From a checkpoint of a small transformer trained on Wikipedia.
Size: 8 layers, width 704, 8 heads of 64, vocabulary 32768, 78.2M parameters.
MLP neurons of a small language model. Each row is named by its layer, matrix (gate and up: input weights) and neuron, and shows model dimensions 224-479. Each number is 128 + 24 x the weight over its row's rms, rounded and kept within 0 to 255. Numbers have three digits each. A neuron's up and down rows have the sign that makes its largest values positive.
After each neuron's rows, "fires on" lists the tokens most often at its 100 highest values on Wikipedia text that the model never trained on.

L5.gate905:086153129155139130088160132068119189141136137106131109146135127083121140139111133116127153127161149106150127141167137113129120091137158107130165105116163113142174177158113113098113126151153131117114117087101149144115148108135115171141112121163156116143158137158149168154107121161140111137112105145128125117134156129143141171104101139110140126135156127196116113123144120113101130137128118139104129105114122144114147083101130154117123157177110087103103119142126137135100140123114125119116104106129185154136139113161103162150161104139115114139131102071100181123109140152112162109136102132151154116124150106122135160150171102131113122127136104110113091119111101165127129123148160127094082182103124140133134176166113141125130151140122135098134141151150107156145145147134115
L5.up905:098155141095114113190105148094149164171118114086133116110122145110143110158153123161138109138123156072101096124101132150142142120133108095099128160110117071133121129144104155091104175151149137139108126122144150129114127155144134134143123163123146160152120099138151166094116125124154136115131087082140166141144091108134128135126112141138096129134153131152143125113135152137135104126111109119118118118100116154158142152129165173130101138118124109111137125107105130123137097162125135113089088139150113123116111118075131117162108134098101160161132104110138140109152106157120106118106150102124109117137103104132141123157173132134148110141100110078124129066167087125125109138145124109108098118139149177105149105093103129106120136173147169130150151135077144150143103149125130
fires on: ",", ".", " and", " so"

L5.gate624:064150137134090129118158132112109137113115122161078137119161132094108126182170112128167148119152131127116119110126138129107092160142161095178120113173138104129133094153141122107128133143110118151136131119178096094147110123127128168104090109113147124076144106140124157147195138159133162117122095121137110124114169111139138125108153103141096128158188153144161133098156127132161088140115113139152171162108099115142109143088136127130130154172150103108114145146118119101143140170127138150161131125120094093117150122137107100120132149132119141131100123100142151113130127114121120114154122121139143112107131148094157161111122128138128153125118162122114148084096155172124110145141119114172130125133109138132085079126089131082089099139147080101083141119110079136123099145148103
L5.up624:096138153131111142124119128143137105150157121138162110150113093084146139137135141104104138140114088133132155127140155135141107109107092117134143138124162196164133106118156133110107145116122096146163085165116128102121135116119089130141118099101131161137170176096160133145107111110151175114114109103141081114134127161108106075171136111147112141138145113121140123180088106077128155119109104125107125152166142123123122102120116090103154131079102087141096098142161113142157138106157110138116159137110167169130123108153112140135152114117086146140141112099128093155105136164176104132102158119145141134133148124122113114092134103087146138125079116119140129149145116123125134115157133141092131098160112095148133075181128104124110170174102159138155107134118150138122095109114162
fires on: " was", " is", " |", " games", " were", " in"

L5.gate220:083105120148128152127128162127117132106080177157164123077172096135156143150170186118144101140141093113098110083123158131133102123136127104107111111111144137111167150124132102129073124175082161100168108120082154138114073134114139069136123114098111119153091143106158119142097127137115118124117110125154139133117156125152157115118114108133113089100127148145134116111131139098109114107104157140157121143109169107139135149102129091120129087096132134143144117135136114112171108160137152112132106128100131147129134109150138119140169122139124121133154144116142123127157081160151132099127150109132107110144125154118144122139129145108154167084108132120130088141162107136133155141126138126137092119100167102105114110115142153163134158137150099133104125112124125110139072128101138
L5.up220:096124114127114154116111114149109152102094129101138129122065128168146093095141178151148114116101104131140155155151126111100139102170104162136116139148099112124130140141111163170111156128142111129136111067149124076125128124157134170080151148113167127143138064150124132123135085154148115093161175102168100083110108122092196150147125144159106119155165120094137144149126194171127123141093158089131161133162125113138146099125131124125156099155140122091100133150106119150145123079136111083124131156167126099144139166132151147143134090119128080154162113133147099140139173178125166134106107147138100136083111060101149135121113157173141091142132178107143128133133139100134120109159138158077134122160124131125125157121092174106123074137122112125107095126077128141143130124115140
fires on: ",", " L", " •", " in", "."

L5.gate721:155131125114079138149112140139130140144092149139148182127137160104113111080129147126116112164089149083133133134125091135118135058065134123105156150122113130133127144126134107116134063148104084167134154142121127123137094071133145170108109179115126154152128144119108120077134156161139120143094128115102191130117172127104111130147182135101132097092116129118128113101124115117156158137144140168126133163115123095145163130117196123113084123126150179090119148145152146058158089139101113176089158126128122119139124143086140098129128108136134090135114132158147131098129147121109157132095139093127134146127127156103157090159135157147132132174128138126137138138120107100140134092134149151123135132119126132090167096099145132141138131137109113095154162154119140122116138128138104
L5.up721:116137106105106133121140150112106130102152081104117126132088125194113111149129105141121150147146108115192150155146185119134143101127153100142105148109172125083155126123096154110156088076095098172115146129107160117121173144143088135126165119115146154127123126136095116103071129189096135114131098131128131118124115128133102132167088128133158130136172114166097110176113134114133145173135172172144152146120150140092104137158134154138144087141138127110133108099139129158132085095095152049146143130144110093136117154153116148143133101097100123092136154131147204121105167149139117128138148117147099097143190117120155139064118155165114132120133139127136092143139132127094132103121144126146112085137130112121119144104089118121136115150146130129080173122084133090140108150168096
fires on: ",", " F", " L", " C"

L5.gate1106:132138122100120117134146177117109086101149101133093119097085104157151170154091109146133133162141126151158138148124163140086129173090115175153139128052088093153129164114112121154083141127115108170105139145098151113171154170127130133145104152112165139070127133107121184153100197153107132096150140117114135137146121139143162127133106128143100109170100152129113098121140129109118149096112112143108126107122097167115154123118137134161133102144130137131136126126194106133117159158188155146135092135117100117091106115122142111130140104132096136147117120103126122084106115122127111135121145122127159169109088092126117116143143117142079115103107071133093122130131131131089132151103124125126118107181116138152119176135120141151155147124100092148104141134073124173147135133115082
L5.up1106:091101145114092110148132116146136136105122098129143099096135111143115126114122136147137086134108173114189144104135161107120149147082113174151140101084111141102155072098141123115157147130107161138104129144119136110140123134147098119119130107137152122160127185124108118152136122147125113145159122107141149097158123148146124064133108153166120151086123144103123095142109144138082156138139116094137162114126066124154081118158126144102162112158148109159142150144110093175162119134149120123107112127125161110116129132127109070127108117114163152108114107126114144132085140103102160133098137145107159154103124127132177144131154112135129119109093123152135142150093109140127126124154126149114127136134165118141095144151155156127135124161098093144128145171122180152064089103114153
fires on: " is", " was", " Lin", " are", "ock", " were"

L5.gate249:090137106131141146073132082115107128124080140148122134136105112140113170129146131100128134189143115128162123134108131145135143088107166130125140113162147115136107108108147123103118125094129091139108159092123110138111112128182150149116105069127112164115156089106132131084128148099141140135155128150136175123098126160130168098123093152149126136140108122121160108145143113091137134143129115149149091107152087128136147093123112096125128148115114108147080137119132143122133137134089115177135139139133134155134170132156131084098115130104111119162159124123133202119108118175103112130167112121133108150105118154155094098133136115096120117101112105098140138122123140140115105138089139159139129133048096135144144173117130138127116146114095140131144107134086140161119119155111148
L5.up249:106116120077111116120112128160084168144131106151129091129061137145151112138126151132130189185146109136124130138126119104092110093127127127128142082147147088178136092106125123145156134105128088121099148123095117161151141154173126144129095099156102166131131137131110085116125123101133084101142109136121162114083194109153135121140134110135153115109125136118174125121153106114123115156130136189117141115116093140110160094133071118153115145076113113115105081136143134114136167126093109146183140136123156113133135150127114106143133116090132097138110104102144156139128165162125131127132115148155143108126136153171054115134106128140132106115135140128140100109108136117132130112081123096131120100070120138111134151096099100135145128093125118139112107136074150137104131133149113
fires on: ",", "–", "|", "\n", " August", " |"

L5.gate79:077121125102110098091114125068177126170171126100134136139130114124134111148119145148122103106126128067103105127068097154141105151123118145131119104172117099090137129117110112126115096116089104103141135149143148090110121124118129145161194124144118135149141122136160122097086116106154183164124170120165131131133151122139165126128124097134102098127118140187116128155114109126143088098104145137099144139120115132170141114133109135130111145156155141140121141107149156105110158123108083147084127115113053173168128142102166112128183133113120169110125098155147121110106113116122128124117132153135142150121094176120113123120088136119123196109111145118119138141134088128102142125136116075132154126078129126114075128146117141104153102120121120132132122203115125140129186105131120
L5.up79:104116119103143108108133131103105105142163101143161116120084139192098116131120175101120149108120115092114114143133173135106138139157137136116157110111147084128116178112124136088094087100111126129116120181113138168124117153149147129158169142132165133114121089161092128099059122099107105147138122146124096100068123118119145119142116166111167096125113112147128087155172070109122144084148148149082091160167135132130137133114070157162136111165125153170144156143118130150082134123120148122126111159150113154158131113112187119100172150091096150148103080110155103100114096121123166119137131121097134094149148142115072102094119155143137152110141114131122102167122147135127138135129088101150118078121130136136088120131101119103182126200113149142131125125132113105130141139107108
fires on: "==", ","

L5.gate602:134154116146154142138142098127107135121100128132108128134114163121111146127130091131116129116151153125185143132183171156179173103169121129059166188140145121091095153160128155118125157078153115167125159165157108172100068140086152130136108122137136143150124123134144112145142122123134082146149161096139164108110142128199145119125129127138132130115148177168130125096140149120105130108105138121099139108169112189161100107115101170139128135098111159122123132106108123137141141139117150142137144148179146129112128111172123137123131110122153158127105122138095151121161166201130138182111126063178180157151150104100078131101137146142108143117132142085154069143144121129143132146101111150099088099101146135161177104160102137106092163104153125097110122137090130134141109126159146
L5.up602:170154158172122102122136112107133126152136108122121098132158130101119130108130126166110173157117095131126102122098135116111121166165134154159130131079113098159100111137150174071125102111136184098090170123138127113119113126142130122199091105139125153093115125133197129142146108115106141132127138110112124136111159155122144103131109140120110159117121130123147101117140117147094116104161138159112128139107107124156144116099074120108152119156121137134102124111141136101154153135083139130154166155133141108162154119168132143127172104123141114087070126138118153133125113126118116131162091174157154131131113103149149130130147137163144109131175112203123126107125110136134141139147093147138107116144101161137129138118128109126146134108110128136130084132116154161087135088121131
fires on: " and", ",", " 2024"

L5.gate133:129095106161111120134122122121113109140204109117140156114086104101107117166106106158116111107147129147113128178169102096100113146111103153149119123170136181152120114140172146128139084106089111120130116111149134123129130144118125115131119136122117095075149119111137133084085108174094171145131194143163099112109164121155111178094103153124154127090134140174118116128127161104131128134118116106140130137122098116115140161123137109121139111116143128161152163165164163127154154134115110144109136155115175142109114127113121142144112181145100123159114141132136153128088150146103136111163124125139096137105144108128156136119114086154139102121172125129126112136106103101111110120151094101073168115167098136132167159185130141128086107152090170126128130148130123155105129147095138
L5.up133:097175084131142108123134127110090117159166140113112106114136109119084142155131119153155149124135101129066116167156122142100134127103107135133123144132147110104126128153154166116132100147125112103108127113147178154152134124143130148187082126155169130105146088130141169111090141160136136136099164093125096124117131139130128154178096143130101112114095097100188131118131126139112193105119121171139129129122126119143134117132103148114129153092128143158103124168139125108175117140139139110213115150129117112150124108139151128129100145140090151153147117154148111110107097125147134131146034080131146120107126164122122138123176067139126129147143114144127092070150106128105112098129101123116087090123093116153108129150133116118145106146109135150093130154128135127113135108140153
fires on: ",", " and", " 6", "4", " 12", " 3"

L5.gate1092:088134130096144185146123136100121182128152094105130154150106137091108146121131117100112107113115114103115115096150156126108120078162140142118161145136123117171129143124142186129136087122160169124143132103131140104110113152074129136124108129109129134181153096102126072096091127152119146092138121128160141101120132161148131096126155122175145145122134075142109113099112150156113141130119135132143129121162150128157127137152128157177137095111084140116135148145141138107091107162110108123135130162162107093162146124203113138140130099088139095126130142159122125100162129172147159122116106124127169110114120117129119096129164131099153134110155116091143090106157080118115148143069134161141120118093157073161140129096111128158126049153113144112104144133145130098114165136124125
L5.up1092:176125132121160137147139155098104115130100110089157144096132086132120155104140129170126122114102140129145129110176178101121121125123143202118135133101125129166142149158123130107135123145151139078121160139133167129146148096113137136166154128168142166165141150142126126132069156127122147091146110090120151147149145127089125148142135153125135132177098152124165114115124114142143124081171189179088095182094113103101168138130092171092072090133130140114079128118146144145120175103121158140147134163157115137146121085127139125130105079112117127098120115145075157099119164107120127130114160112134113108143165111162105105162136110145112098109129101139090139118127129138126118092134091110116103123079085077069121106125154120099143100108142123142122172172104127123139123157135123
fires on: " and"

L5.gate442:111105118081084179090134126156143139127104145192135113139131152120140133144105151125167163127108132107106106133110108126113109141105128138152100104089122082106147070140133077145129130091113126161105155087130135134136097077086123165168074090179145158115095127115125122124191131101127164118102085086125087108053125128134106127087154153170133170148145112134119138142135110171115132143086136144171130066160103129159139109120144147128139111166141157090138187154110137035133125152109147168131136149093159107096134124140181115132097126103129130109095127137189165150112136125104147124145129119106149143117112125117142107138123177068124109134130117147137129143130118153125135092110117147073113102155094179183139119147136138135157102156149085151153127070130171129147153133159113
L5.up442:118139141128131171114144129119141139091149145152149145106124112173129105187132112083163131111120144117103118151148139115106148107138166110099128143169137156109145126150134126125147096095121113096117116155105110137110114146143110102107160119089139140095125118163149084175155142143141155088137145119152089158163138146146116130084139140118121142122187157104125095165149122169121124107143123118129163092149120115136109107164140167151188159125125145103124138128145111137116110162136141132164143103153124077127143155127109152106122107161156145105137118092124114151074141128142148190132120113114130131154135123131138134108144137105176118135134141170121150140122138154165118135147112148129128139141141134115109165114129164131143146122145086154149135117104114168176123139143109
fires on: " of", " was", " is", " b", "-"

L5.gate175:109131143158088108092133128065130154142081137103080116103145076126157147157125139116138103125167140075127086104110140144132136138119139106124110151119135132141122130115155143099102113136135185092127119091125109144099095117156175078153130118118131158110116145133107157160125094127143097137157112166158062158084099152144154097092118135129141116114122138118171119161105119098126111109106089123108104109150137146118145141165095151124147115103129123142124140147151065153094158114117145153116085121147131127108119087145094086150116154123122179130151110152132159093114124168130120107119163165147138101182144218172137149106132098136161123114117142100091140125159104120097108138090128151120094178120176107134116157140164135125139119139129078125096137136129090126110121091106143
L5.up175:112115115132093121154140128144127113117092124136100129123134112139099134183127129137138083095142139138114136087137126143127132113085107125162135140109120113103125119144106152143147099119090193110119103118125131155149084112111139135128137156138101139156151151091141126133145155124165097159109136157145092126125144158125130052120155120107119118132118125115153114161118162134142144127102177092149148135147155128111147143173160156094091117146118133135126159109110119174127129133151184156114140100141110126123141176123131127134106107039108116135131098139151146133090152125111161100126094130123108125123138158152164158129123094147111112125121155066108125139159075075105137134130070118125092099138119166115122143101150131101142123159137136094100157113124087190117124106122167
fires on: " was", " were", ","